python train.py --head_dim=64 --activation="swiglu" --positions="rope" --init_std_o=0.00566 --init_std_up=0.0299 --decay_shape="linear" --final_lr_fraction=0.0 --train_tokens=529200000
MLP neurons of a small language model. Each row is named by its layer, matrix (down: output weights) and neuron, and shows model dimensions 0-255. Each number is 500 + 50 x the weight over its row's rms, rounded and kept within 0 to 999. Numbers have three digits each. A neuron's up and down rows have the sign that makes its largest values positive.
After each neuron's rows, "fires before" lists the tokens most often just after its 100 highest values on Wikipedia text that the model never trained on.

L7.down363:530486531448371560548440406545502450534423561479478488484525506573359500466476508505426523473494595509482483453491540503540527435387526562531549504505488549514549472482559573603574540493497468479400575452480464530546467505434451535490476504472529489484507437511487523490538522546552458463537517493483472533583529620532549519470521536517439459472513443519498526590523544473482487406426520426435444567454434471507491558468361488511483442430423529393555427547524603603503460518516530569556547461516472562476462654526451540571465499474492579438487501529443449542501536478538490437485476558525495486500486595495507549437520492430541512547389444426540498447550466463567537429509520544534473543439536552452565443409514500571529525500440535395557470485502503590455643490481547
fires before: "7", "8", "6", "3"

L7.down637:526617495533542548470501474523464376491534522499546566533504513513498485429474478470532422523559480498542430457558504562409536496521448520612463529486546582499546499391483501411526475448511609534405622561540516542474603499530468502558521422468466506474498491478474477422500484473457508526510505484449500560458554455546541534510545553501512486462572415454461497450515501490478488499485601453508526509534512531556446546490544411469491522478602497446558496485414562453441427493582481580580509552518524475493462447471492510429575509477552521465490543473517473531538539483492483529508513544449523530495625512545551457538526461463516530506495504480484547528544413547452556485544531454562494517526446486562495440538465472450483491545487508494476473480605515450134507439487468
fires before: "==", "===", "The", "A", "In", "S"

L6.down275:608537485464464547516420547557507488470456515532479519529578461484490473477490516489499547575486590504426412526516573511474455458552491541562468480532454460477567511525494493568491543427509472537540547449389509536488523470566505521503532543533537573444541482500493463458530517583531439498515459540549510541529549565463466541519493527518520538486481442569461546453556514472494419509532504480480504504519405427537506461536476481424474443449601463444519387413514562449556462545382557466443565505459481434420532459528555520380543495526544548519511486508495474539538442482442553554501526489522546416598565523418517526469557460517419523509457509574380507544534421441532527543462459492439473467479550591599452479447462447431435462505426485471509391521577530525226438509428450
fires before: " |", " (", ",", "."

L5.down154:488476487393517452544529393515510545510449501517506483478496538422530540598514483507477503483500548492467424538583467453467467502478431525514527510627406454548486480545475570609552562484555486549458451587465534559448594516387529450561494404480434544519524481443530489543532599443563460484458519462402517474608565458551478544561493510554519547405489527549529562482464551544416492440418408451567475498512394528538465418510592559402560453525461561517496479484521603416514455530560433592571509498476557511548500417548624535475548503478528613457456616552453512512463581522493490489553433520512534461438513466529556437503484449542491483518404437530439571531542461556506466544509445510529453581497487516514437528433575500497550520433461561452527469547459486485523491460452544
fires before: "b", "ver", "ial", "en", "ent"

L9.down516:494538568552430526484579508420527462563430489537559530588497551511451475462543493574530500469444543395532594516476564436472551553434516499458582493425427496459550487467560510412460470486514486438514527430528532430445399424458486602456544598625449567504512456450479462468472424487541403490548442567485435524457444505444467566437495482514582452528562384558487551510447419448488457596451469506421559474415512531455429501460527500529536517500501465533526501424509603588529441472589536577482571508560609572505518558472477449584539518549583518385427539549421479540479491456512500530572397493567486550522548497532603409500410506542530523433464438486487485519487454444460476484497458599522489564480496475537477462504456467465497523481515486520498432531460512549553525553531495
fires before: "8", "7", "5", "4"

L6.down477:558589530480474415409514499485560521523560504496547426538546545546481520460474448514654551514568510540481533515519517524489502472534452434476511516485466488478513385598504470499540529433431577530459475571415493541607578424438488482491538369534528534475528497501444571589534407588537468463487511543491517563575530511523435491362489419436489545512416486556494520443416554505474536442450665457527511499587567578467463569457473523568502418477519568509521448436512504469482533510528517492505461485572505571484410524518527554560505582467491522431452617502564464539589516486536415402537433498510551385544461418522497501506535444503478420473540526544465478472472458491497558474482584521468493558430605505446503455626489487497480492479560508521461543506504471447458442470449507
fires before: " |", "itive", "er", "it", ".", "–"

L7.down124:505441487530461539620476559487508519459500644470498575462537518508552462540500556521493511493584569440436417460389577499511451468464558394519486494475476458451497582568484441513502545485433437530549559504528508515557519465464521495462478479503480453508477467497458495425619513440516501491469486524457581456458528451443495565451562470487443500528561545586465571385477516475492612536509592605431476551505460455471406525512455541522398471485402461508536449404473453407466489484564562438459457505566523434542523527531556492465458471530450486519505456479565450509539427522532412462483485424532443547408490503352518480557485569505528452640486524601385457551498530507486440534468531570496530497523499580579431482477484526466418477494420477513569425484479404521435493451511465
fires before: " |", " (", " was", " -"

L7.down352:566479511600491396555400515446482524394478506449515544419392498562451423500457469498453479608515495522440467518524518477466511579502471528499458463488467492496419452492479448543461495499476572496491527574471458466440441446471576419536476477537555411475513486516469513485448561464525579492481472593530418435508455531537593447514549604555512476514413548508540485470502652520526563481478448500514583548541558496496456524486527483414512480478517445400456480525518505482503539468536425501508470511443537509541536486524357498479536499424474573391454540528405619566525546517489569448496574523519546507470495525580416492523558460468435482414487474460525515518533422467544454540478522501563513515479536426479530464475456552572521502498544447403535538557503448504251470557524529
fires before: "==", "The", "===", "In", "A"

L7.down227:472562453549547386431480519487538493477564515533465603481418584510522499556635396538500540469502533567469453488514425534512521458478534512412536478440479603506538425527420435536391541564481554477498533503415595443582492481529482533490458498482532484523486492488545477444518519455507544475551555517509535487545535563540538477401542499487385513438441425518505502613484553556535525457486496437619462441519496534507525419571464435430519418579443464442455450550444525442473479409526515507551505518528435535527622445471497446488538462557451434545502532502457494516555469547437522512453429426474431473534498576471498455477489523514447592443452481475497506436561454532458530458485586522492467464523414486419430410440507687503544491586513544424498506504524463413486499494503405
fires before: ",", " the", "ause"

L7.down496:477478478498453486479446473465558474478472452497549410548513507497516563575471489451434522477515444458564515493538524513531520554487490503497620540543540478502550509434517475518514509556395566496566416512531457462505557533490525517453416550522509464505487517431465547472415531437461549466486479452521489496508583506554508456493549488439501524528495453463521517563492579565405643526522430575495590402522627486405400443559612499573567572530458513513541411485539560500570514496484466458521474489538476571410540499474435483490484533524530436552558417566534465470480517530517509481601509396538470452483527490516514558507504526545473524459463430464485567404466567528524544492569479551505523522539505447515474509426507411400453500508541523504440510492524452565211458423548555
fires before: "==", "===", "The", "In", "A", "S"